config = dict(
    vocab_size=2048,
    norm='rmsnorm',
    rope_fraction=1.0,
    parallel_block=False,
    init='uniform',
    init_std_down=0.0,
    beta1=0.9,
    lr_head=0.00555,
    decay_shape='linear',
    seq_len=1024,
    steps=3756,
)
MLP neurons of a small language model. Each row is named by its layer, matrix (gate and up: input weights) and neuron, and shows model dimensions 32-159. Each number is 128 + 32 x the weight over its row's rms, rounded and kept within 0 to 255. Numbers have three digits each. A neuron's up and down rows have the sign that makes its largest values positive.
A block is one neuron, or neurons of one layer that tend to fire together. Before each block is what it responds to, as a language model described it from the Wikipedia text at the highest values.

Mid-word pieces; sentence-initial He
L9.gate414:152112091102159111197175133146129104125054132156106137134134161123127086088145130106128108110170093090085112090144113124141133136091100119126120114138134088122130086153082154153086127122099161140126164184112109097141110145164132164144119156108179136135118105132089124100117069216125082177132149068095110133152118097105165208127134090125161143121152119092106155118141134103202086144152
L9.up414:033159102099137151137098076154136152143094093134031136135105147110136097095176129120123140150122123176063068138155076138102042181211142129084159156099122081113176154144100108161128145129138131087138131168128171093105112087124117146141140154121159163135168125170098099077079113121098160070108138124130104125162129138149086165156128159122104118120121109135107144075120189117133155130173

Mid-word tokenization fragments
L9.gate603:049093065172122140114222153156114142157088096169072132106131156144129161163074084141166155178162108071127083121169100079102077136106188128093118124095129080110111106130150166132075128089094131116142187132105119155143127165080133167147144125116157146171159137095097115075171095144169120122096154155132172114137104116140121129080133136101120125169131163100158108114170148140086057114164
L9.up603:117141087166138135141142090163083048082182094164145071135090123161053125179083130137148181107136130141116088119157160125132095130144155128145092037122137177127123163195123093162075095058134129120148157105128137141185144098168136114143167081133120100166125127104102087125136210128098135058098126164230072113134108078117120081142150133109078155122108188075118120100134161143089097137120

Sentence-initial subject pronouns
L5.gate87:109072146122134164105131050132135101158134156138106114162118078109121144136174148128138091135174120051092132133102110188112170194149131129161141136138116057182126125128139086108100183154122108125128080130127148156142112122110124160106121098101141075120143117160164109089074085155131139168063088041116170165126133172103140148142146107138148161164128182158188170117116183142116143120183
L5.up87:139085147111192137138168047173122063127139123130084144095120144109087105073130172111114098156198121147113122178127151143109169112141141188189085141148148128113117107153141143135114123140176111168140180201103135106172203057185162140114114096090077083089118110113116095142185142141107138116128106087140137170146164160152149110129144163167157160114140093166178189081133156120124123103136
L5.gate200:106094046106132093123152106118148147205109097152085169129161146117171158141112093136167085141143105094116087131114149195121107100173199089150140099162172116166099083115158148126127180165082154132115152085095048133135164185105130128070144085122184100121151142160162140106145122122129138116067177104145161152169103170096157148178124099157109088175152106142175115063087118125111134124117
L5.up200:106138148114208075134104145194096146129104148131128150084152177119072099149070108135116111125159156091126124116132110124152132090135121126130111091130090101117115146098158110109058167186128108183193138156110073097171146106175131181108165092146154131173147196118114125090175096141140122144138148118144108168158152169056125114133128150122139122141186195097126193114167131089110052178186
L5.gate207:102193124110155138119165167115126108121138114139085163112146158176141149067138132106194093123154092092098088116164168141084134124133150159130147092150148079139098071116104133132100159144104163184162194111162164146107095155148137131114132110134132090162111103185096148149095136186125061187083160104097135130147112160127066146133143146129154121149127139177127140076062113107175143100071
L5.up207:103165152147168123114152133124108113128123123156085130129108132167124115051143197133161124157145085116063147147200193126139150113125068145130144111151154125121111117151146158183080166077064131178118138122106176132130110164100126146096115047100168070110073119151149129101121146145114105103082144051154187104088180190098089122176137192114147117156162144125116103068079134145166151115151
L5.gate215:159128067112166156114152120120176073127140075085179113097149078129125105059135187106123146151156103112116124140104169131131163029143082162151169146103111120132137167135121128127187140144150094156140162123099090131156142150116117155155175111180158133157138076172176154104128107157097111147177162154063129086142110100150071122172122177088173077082083136126130149094137154151106157133136
L5.up215:123157101131124150156138186217119105134131179112117141115173149116111150141123107166108123112193104124142163114117148132172067165103016131112094111157132106140157112098165073127099097125126162108160147151134127142105145139111098132099132130082120104097136150179183107147117096104110139146145179172147107139137079146074106126155109141130131116110161133185118117144105098108119148103096
L5.gate438:059118115087145113162136128145190131165137140130127154142134142051118142185154156176113111143120075055097072178044091108128133208128122138147152113102156127118075102117153099140111214147150145138115158109152147154156101131138110154094127134106160115138136085103115107110102083075119092139171159120122109116066052188133127112154100136128098183155138075129177106119127113171111160060126
L5.up438:195095124138130145092182161107161116133163120134123209134125102113108118127162090123092123114130147131124132150117132094156094159051073132136088137047058133112145136089102111118184142175107184166126163147120194113147093144130175093125118118106113127186143190087070159159131106135078103192114104145128118142180129112127070063131110086142101184119077157045130180100142172122160113141120
L5.gate534:140076117090163115090196065133092110138133114172121108151118128168132177084107127082146104139088105123147094137122208163161058128044096112084129113124157110135154115105170145126112109151120116091119059135144116166119139140159112165114179121141162135141135119124109116081129042103111117125108147114107097094061139179119128124151072149145091169102125154155177113070109133053118126122115
L5.up534:185088180124119138083161185127159092100105148106100092085157087209166165103083108135120098096150135189136168149123167181143064090138121133117132077151181070118084104136092117143087135172153157145186111169146068145196098140072131194106119146147134142151120166141097087081118102153102165111119120113129115121110158150159136116105149091210118137119139151151110122140163068113146129138124
L5.gate579:158031096156109111165105071182083175164120141143139104087151109108131176117141097058176071099150156141092040122175122125108133137132128096125123092139107115161130123141121098166132174113061069185096131176120092140137191095140054117130120205138114098097157063118057162095192116129118134175126149160137141167157098113142142174095096128122133106160126146132130176163114132149119141162117
L5.up579:180139113143147163155136170134153136096168122132160134127158136178059125111077122117104120138193097106139155171190146093083105139140147151184131083119104076147141069078117115108145119131194146120176140159147097124112111165213082171100102141147166119183051130119129105113121111144057120115158138082109079173134139179060149105127144128131101197149199159117166112071076159136102148144097
L5.gate602:147118137140098147122107126126178158163094113148150173141092151167138115091156119122129137119185123102061110128111136145119132128144153173129108105087111148133122095119162091133167123168142170108107164129147124133142118076176129171156094088092132122091122130141183137187093109156098159138075096171180094116168091090154055099109134076145161136160162157112161138127166163142126144138093
L5.up602:147097116105137185167165204144187115176131148105104160100103121054148092100147146165139182129135141080112151159129150148168154142104105119063140114124101082073109125160191085098153225132121133135144101145139157150156113075116134144121062063132124161088139062067072166150085181116140186138159096104145157173138115128110103151188077108185119175090104136147164121104069163142126099123120

Small number words
L5.gate83:151115173072075082172125153153145131151088119170107089136128107095135119165086104127091139182147068117163070139156154086053149176093151099114090141111136123129167138146125056183085083132134111169132153137126128090097150115103117037151127157127114135182107076125142058179160135136051127127101104106137151165203086140125182148110131153151128072120209095147121066150118147139099091073158
L5.up83:132115121111144166211149136102099159135147144200042122121091127147088114128096134131076115164097129109181082100127127146144081125109143195145135104102145149112126154113173110177110088107115116140077142073101132089073098109088141058102170186200098140118101150106181121113030185132112097107108141142152094148112111144117147141114166132123153150123123138161154110171082147129080111101145
L5.gate156:111094117112202128078094119130122156166174104108152126114129109105111141076109102087133112131143094136163071106120168117103121117107069064096126048081180093124131130176145143158049047097119083132089069157102169135096114109124149100199147150132095125147153097121100140089119136159095102122122151115079150177024138149141100122076137123134102148152150132100195093189075153144127120134137
L5.up156:134100144118160137105094144144121152116167120163146076093096105108110182180077092123093164209134093113147150123144119115101151118125053124117168073111141148100100153130134097138095084114088096180091111129111144166137086116110110172136122156106157147145126136076119184100124194125066185107080124134114128179102121120112107098117205120114055095169119143111123149164036085147116163126160
L5.gate418:169127177117121114118107170110115155158154154117132121157096151130114155124078099134139142120131114084137119149135178113133078116101058110058124152135136150127198059178121148190150097071128110147159148134169149086144117114112112130106165181072143142129107135152181098174134239160159118124139119105086129180085127141146142059091102173067172061075141083145105080158103152157140140114139
L5.up418:121058079086132200115112178075165177168192105165133097123107115104148129153125183124084114105179078150142144099113166147142117086044108119153163105157151148139114118133193144128090068074143163150113167145119099147122141083082207160149166153167126101101134162170176074131058115152131139097146084100127133161158114127115144146151068099099164125151114132169158073131142102147123144175150
L5.gate449:122111203100174183189148107078146125127159118118105096179093127142057108106111147119107162166142134093124095156134120178176114175074109153022125132143151106144162182101156121169062116124105082150122099182093178110106125109147123096146147165180160097167101162177095120126119111179113090166134149124149087144064098175180112124138107090079137138120142166115110114127122189112066129139101
L5.up449:181187156095073122162121135163193084193165119169118159184151081100074137136091131104146137140180131124147114127217112195120116140174160081144063166138117113074135142097115145174108144187144100143147137114091140193077138125129139145096112102154106148164119110131067123177146177242104081114143092149120089131153133158187114112141155063110134152061141123143136154096124131166147091092148
L5.gate484:143154160079111134068189192133155119155123153124164168082081114146073109122119123123134175136129123124097093109172148117074187134166121118120103096063183148082121139133128152073065065140087079117128122181097109115151106153149113139102069124092171144184181135181123088084150173147069094151171133173060137122146184134156116096102072105114152159137105142096116164066165122146161084085168
L5.up484:130145115153094156161142179090115070124090140112155133146120153148075115123148174133148094152086112123131137103166130087112132136182073187077080144118133099182146097124131125180172082178112115082178107151099111145136166180121082157138100103094126143123163161065143098123058108144085091081156121183059127121087083112166151117092084121186118151182191177089121111085140123125066179132109
L5.gate506:111099135117166158168116149129122112196126063142094099110144176144074111144171047137111163103182116047064103109142142109082149138088101121080076157102131074105128162104126134175108099157114060131156133129070135152148107086074067129122124138146147130146108111117110071124115120139123125149133158119099083166146092121170147131076081090102181157077166120081143093127082137157107131172128
L5.up506:150104164119140131171122148130074138105122073132129082084128108180087161118148084151135149164123114102081091096176143125074159154120110136083048166131116143136165118168177125154121111118107088094148117093123113042163116089128105126054176156182115175175113140081133102118083101193043162165112139132140114114127180172155153097081125107180168105140142103097107173139088147150053128178151
L5.gate601:140143101104146145152173159060158082169121113106118140150073181160179091048089082122174140116129112068200088112114132116106086099094128144122097112105134137127142132118148084198109103118131151106100138130115162093157171097100168140157199105201153141159079136154107168093077147165080135105131133117128195190181061139143112067140082161125108124105169116117120088094143147089145107088128
L5.up601:103124149185110177096137132165146067113105127175166085128123159167101117056127047115142147144120127120166119170128083122166109118127094129077143147150121117099155185111127083135201142074153084154143108111110156111153081105117141168143131096133102148120102126136123094144046123169121142132121144093102161138177124115158099076105109159194122132122143130092081158113154141083154084117117
L5.gate634:080136085168137158114117160112106153145162125113153134028114151179100170125149126079224123146119085132123146106091157107072074071137145105143135063132170136183108088085133098163135156113134166140145154098140072150103120118125119110108129187120217184117161079130115130143092126171146118141119149181140148153129184148141118129105129145214133180087140155115085205103152178137121153120115
L5.up634:148181105166142126167184185136152099114123097119145086118125124104102116111144148108135070109154108083161089208145140105102114070152158158142123121102179052107216197118193128096142091145107097138157158146138157137127145149152123154117135145118157174147112172087142125080098122072066129096110133176109158189127161103124096104109096147151162177149101114136131147066126074091107172161106

Clause-opening word completions
L8.gate70:144122067095127106166149129163116164115053133144039113130094136153156143154103140158123127148120139107153099122128104118098121166150096089149146113092163127104036097124159096133126157123113129127136126115033078127158103214118203172160180151088177121107199068102111122139115122187171128179122173096105129119151106095189166180101113129127105097179101155100145123181120063103126127093127
L8.up70:101152182142173129102184130159097153132149174141112178099090139153105145130136141100151106111190161060118158131153129118153140074135127145106086198097147158104145175180162181133154129161160126101151147095136144124109098099153117118139127122131113149133142200131103144077203179146129096106090136071130127179163116132113139103117072114113160123094138145179096169112150141184105167071124
L8.gate101:134082130112134078153140143122141115086101116130070157131153137167102122112066081144124111121105067150094088120123151159141165126095152199096114152158119117100090154150149132119151135110130108103161119071162137130133116107064117095181087100055122102100160161161115121121201112138075015174107163137108103097105117117189146188149165109121149099074120116110133159154116096127111127124128
L8.up101:170126208071118185191109138159062153144128081122142173139133162117116118122111078056147118114088169127115133099203100087128154137108067149125128117119141133105136094144090164146121129142122123138135111130089116131155165033093162216092128156117165160135125208194152150115076130098156108121096171098148081103142140089108082158161141064139142128126141150171101108106125115132091133109156
L8.gate198:117111116069119166155123063071131181129130080173104160095134172099090131100105138181071128156163120095094112055131155126186168139086159140136113155132103106106107123120082157087149130100100178103117185116136151125138145135099138090159143149088095135114130107143129101127139160106094162169126132132128093134119107121086166178108125109102106095160162153176142102100178141119154155099122
L8.up198:178066158122140036104117151095123129088109173126097153112110176160154153154114107145116144171109082098128165132143131160158111130133100147132166107143089127111176161177106086146130072113120137182112096130094105140149110103106118109100148142130131159082101104099150165155111134099177160098126079087111081186136136105162130163136171144151187152115142129136142135171115106159155164081142
L8.gate503:119097100132103138176093106137131121169155058150129145123166111114179137151063138137120111128150087147167133142080068136174153111093141124124139114103156157086131113126194149131173118127172070089167120106158122106104120103199142132155136113122112146128088082147062119104137121162135138120084179149135147037078092134188138132083120049144134116132125189110162138154179144143093138097062
L8.up503:102112157143123131188134198171104164115094135125113133160130119117149155105103103199106144173069131114142170095096097024133159128120102122134158068104114179160100172088165159095158124195159110092163147079136104036137115140142171140075142126172165145109111134098139106108108151141115139124135193088120132103157172045095137060160117115110099109066077160124134149151110076122178108170099
L8.gate557:122139056173105111190090098133124082165135108099110137129126171189104120115085121139132118107145080154079129081127101131125176106137147099101097087113186127145124137106129155096120154093138076088105116162104161102068095110057129110133163155076145162171155165124124148119189094115136120116164153173122120108051114187140118178121139081090137163126139132144125129136164076141119134087146
L8.up557:154134162154144100134153116193107148143148158157112141118119101113049098076119073103141145123182172108115158108126057139075133110153169171068131099127142140110126125129097166123105053148089105083114122128096112154177100163109119141134086155139145187205189093070162116125109105111128133109159138126125173111085156126155183130102146082144051139164123156106116113134121099147130111124162
L8.gate587:141097135084147103151105151143121179142130151189057124184085137144147188145076107089127139112153122074073126107099131127128128157120155094101134118117081160108047146143081121115110115077138144132140153072093142112167069171068116130137127152151097100118139156114134102136116169100171110210118178178117195143086110142115178201136129121125067071134103130122118110085144149200133147086172
L8.up587:107166145137075105170149095190144095151141149136130138136107181130102093070112156101112201142118093080117122170127093120135179145134081151139093134117196110161145131138106139119143133111123182119187128134160074136090087115162112152108093154093187078118174168185132117122136090091145092178139149159119194143091155092167146142211063124184183147186098116055119144074138073102112128141117
L8.gate606:143122097089127160168199142107144239123149051151075187105085148098171135136072078145160183124140075092131113075108112142107147112126157120121142170056141112151156152174135175120152088133114110163132147134080127177150136152076173106130116161098151166131180103159110127105108141147166121163157109128094113144103119159166115160090131108093081045138086077132118157160117099137097162125152
L8.up606:062132168093108140166143165149121153143129134095113183094074149132119155156103101144107184142182098115117123129139065161099175075156072085084101144101160128124084168144179129138134110126112087160159154111131129206116101191134107147177093146125134075133141147185182083105190138148139124139116172139060138125092159145153153189094134121104092087167119092177097096149228174153120164105130
L8.gate624:158083123071111118126114124113162125137092131127099111207104182122151132176099137122108142191120161083097121093127129136153131150128131137195085143085116117107176147155099135117117115142083108115117133123084154067159167104108130103090107134131090161123187179119148125135159095094132131176099077102134155154063132101125161200106181110071139123117123144110111096196121146069069081122116
L8.up624:111080114174095123097160153164123134140145166113035101096137153165078125157070100115124173183118098101159165135075148087154135123118146148118154171062166090146136152105142137117141067189127098150161099162128130141147160159102107131128068150052153110116131131156093101158189139161134138143145101159064150100148078134192116105131064131136063124184007126157096147133154121148118121126161

Clause-linking conjunctions
L5.gate104:161069142150170123103131107069133135157159096105141200126093090091096119143174104142090124112151133191093156157094139086157167137122135118104091099146090169123143126124124135188103129133156134136115129155134114199065080130107091096198059133089159097129123139197110194180134106201130065130086092160143084144089115124100116086089165108132194075130110138110163141139103080122116125128161
L5.up104:143127096097100089109190124141156119141141148152159110080074160151085137112176110094115128117073096171139102106104190148162185106169131134131112136086093177118151089130137122114098137172109144149133131104144109151091168155134071144125111078069128141174167111135152116121088081145160084152126102137108141173060162130123079089121148093123160140064143103117127163148122148159215068143164
L5.gate221:123126111079151173164164134164147123158089059122171089173132107163139210142142094112070152134177052149063091167103154118139119164155118139127130119117095071147088154067108089136080131148157165147121088177110087100161082126155130143091095163078150142135126136089191120118146083141086124087115097166081089193136112135138176090143159094137161152110140096082131122073141127156181132116111
L5.up221:147149073102128166090144123156136131148089122127063083075121095106064157132117107152159113101095146084140126079124114068203092183110160173162201114154128127096152171113050101136121171118125120080103174137110072170104132144138116146119120124126135126098175072083103090135175177112156107118151185132114112119177113144095138072127089136151125075136114154119141143052122120201162105145102
L5.gate287:165140155094108128126149168121104085096150090109164157140149130166084151100134187094171113167187143136150115085122148105127174146125159148132162101145125116135107169132119152093120139101150108138172115185099131105107121110137117109115158169148155129152110170125157106072106139151210125148156131136095094154075136115108127175141080129110125098121137119185155092120126161081128119141086
L5.up287:173112064150093110138093136154101105131100071137131109134159111204132162135061112103167176199120141122122163138141126126149155161187080140061219111127143120135087129149115155142080196071136166153099134156079120147154098118090205106090081138198187122131148139102091127059169204128184101145115133118118169141095162109150156143092150141118158155146120171161158177104148173121163116084141
L5.gate321:076114126126180114187116121112140139115145066091088122104128163176118148139102129220196112091162148139150128107055042117154169131156137153144089147113117103145110174080120122151132115115114105147125120168105054159158146117071065142079186158141080139148180096095156198128052096117133148162131109076122143108135076092091164098140087078125161130137139131179143066111094143117065161149122
L5.up321:116200145173125135125151168168149168187171157142191125174147102135150183135041148127165111101099147173142146146152095139150136111124131118080113107133074118100214143147123135142154190147120101072139126172129112136222149185099090153161103148153155158153179095089134156062090145133157124146123119082115084072086151080087092064099153110074123162112139136193126111075161177136130135146091
L5.gate373:165103081111075164086153145116211149144125130176107112093085167091097153095130152067176076040097128091077077136118159172161156099085144130102122091115142177128173084150068136168181104121197148138132136174134118099122141126124148138178156184129161097107116090113149141130145074145163109104099130130110168157087100124160085067130113131134140085090116112132149146156184130092204134144124
L5.up373:192082092135137156134111191162117153151085166173099153073114141083107118113091112083102055114128118138128184166077116123131118097138082120139154142168116205157159098099095165153129098074113160101175101129143091073108134130169106110149175143145178117102130130152106133124085124107227126110114144042102084128153062117112119121124151145095149094143095152153098169144117112096130158149120
L5.gate462:130149143112107084124168106132130118104114087108138190155143106071016084091072127101134123126125126121088114172155139127129163171120123091171158131116045146122128125197107169110144148104059122121176119170090132121089130146161131106102089125116104146128172110116112114154178152136192121146132166145066044146099107125104149139135150143129187096117098108125115146089161130146158106075178
L5.up462:075157159183151140072112148107190175170093113201136142113073105124117164143110060107116123130075143111156127113132128112151105154103114171101118087153147142090139129107156145158145137168165053150136157117076186166136096171115093167164117132135173121150124113204108107086130093150135066117123156125103144113066078176134122075146114130130124075106154160167124115152109128160134079094091
L5.gate510:125116126151106120159154125174107189135124093098145139152099116058046172162133087160102140133171103120149089168061122065156124203097085141121126150080106107147168194105125129141108167154108094161173128214139139150170140168127103173147122127166183126200161106128089110109132155161168070105133146152163093147079098115163112098076112120100146101180084117143141124149088091130137126129117
L5.up510:123094143113182110188142114196107169101132135113112145126115093131111154152165117124145090148077141117122167087066144119150172124159159125132091111139173137170068071175144081082193113182164027195158119130052129062135155129124130135134137165089066137097139145155135134171104103110145138116110210184154123104155102111116166079122142092125077161121090103103159138180176191143117186137158
L5.gate529:118109161089124131126169135118170176167081140090151165156112205132182159073094100096132109117137079160212116158096114117171182144139153138057149131158166102109129072149077127071069144131185136171170068103108168144165165124175116147105146134130157153131114110125157119191147133142201116099138179133150112140091160165125108162082073116136123108136143128176152122142114127117190118144089
L5.up529:183117125118093141138134146130143155117109136128121120111092143149081159152107147085115091124145088150162114161092090132251178124115118121085153115133114120118127150155120153157107164077150151162191144131116086188147112150096159125081132042146140117071118111137129108142097176127137121084166157131133120086115117162115157208117085138105141076167147160177139073203072194140143114148100

Linking prepositions
L9.gate158:141061094160184136144105115088118135145090137164104181103107113196086174116032129161100100108119123077188135142085137110151136097111099146119102122115148146112144068125137113114130144063139102118120110170086164120153161159154173143083152173088131117099140105111154161148106125133176109143099157091123060137016096147149172103110127081151159131139151131097141163143099091130127149085187
L9.up158:129146148123110129135124113092139154110107166108114101133145152089088136077176143236124158137163133125147183147135145115168205162117132102075127092113071099142138110133122100033127191111119145162108120174154173138170229144167084208108148102142150129157164132105175129075108151141153106138109156101143119117146146091155119148136129162060119166133136134110131160084148095159104164104129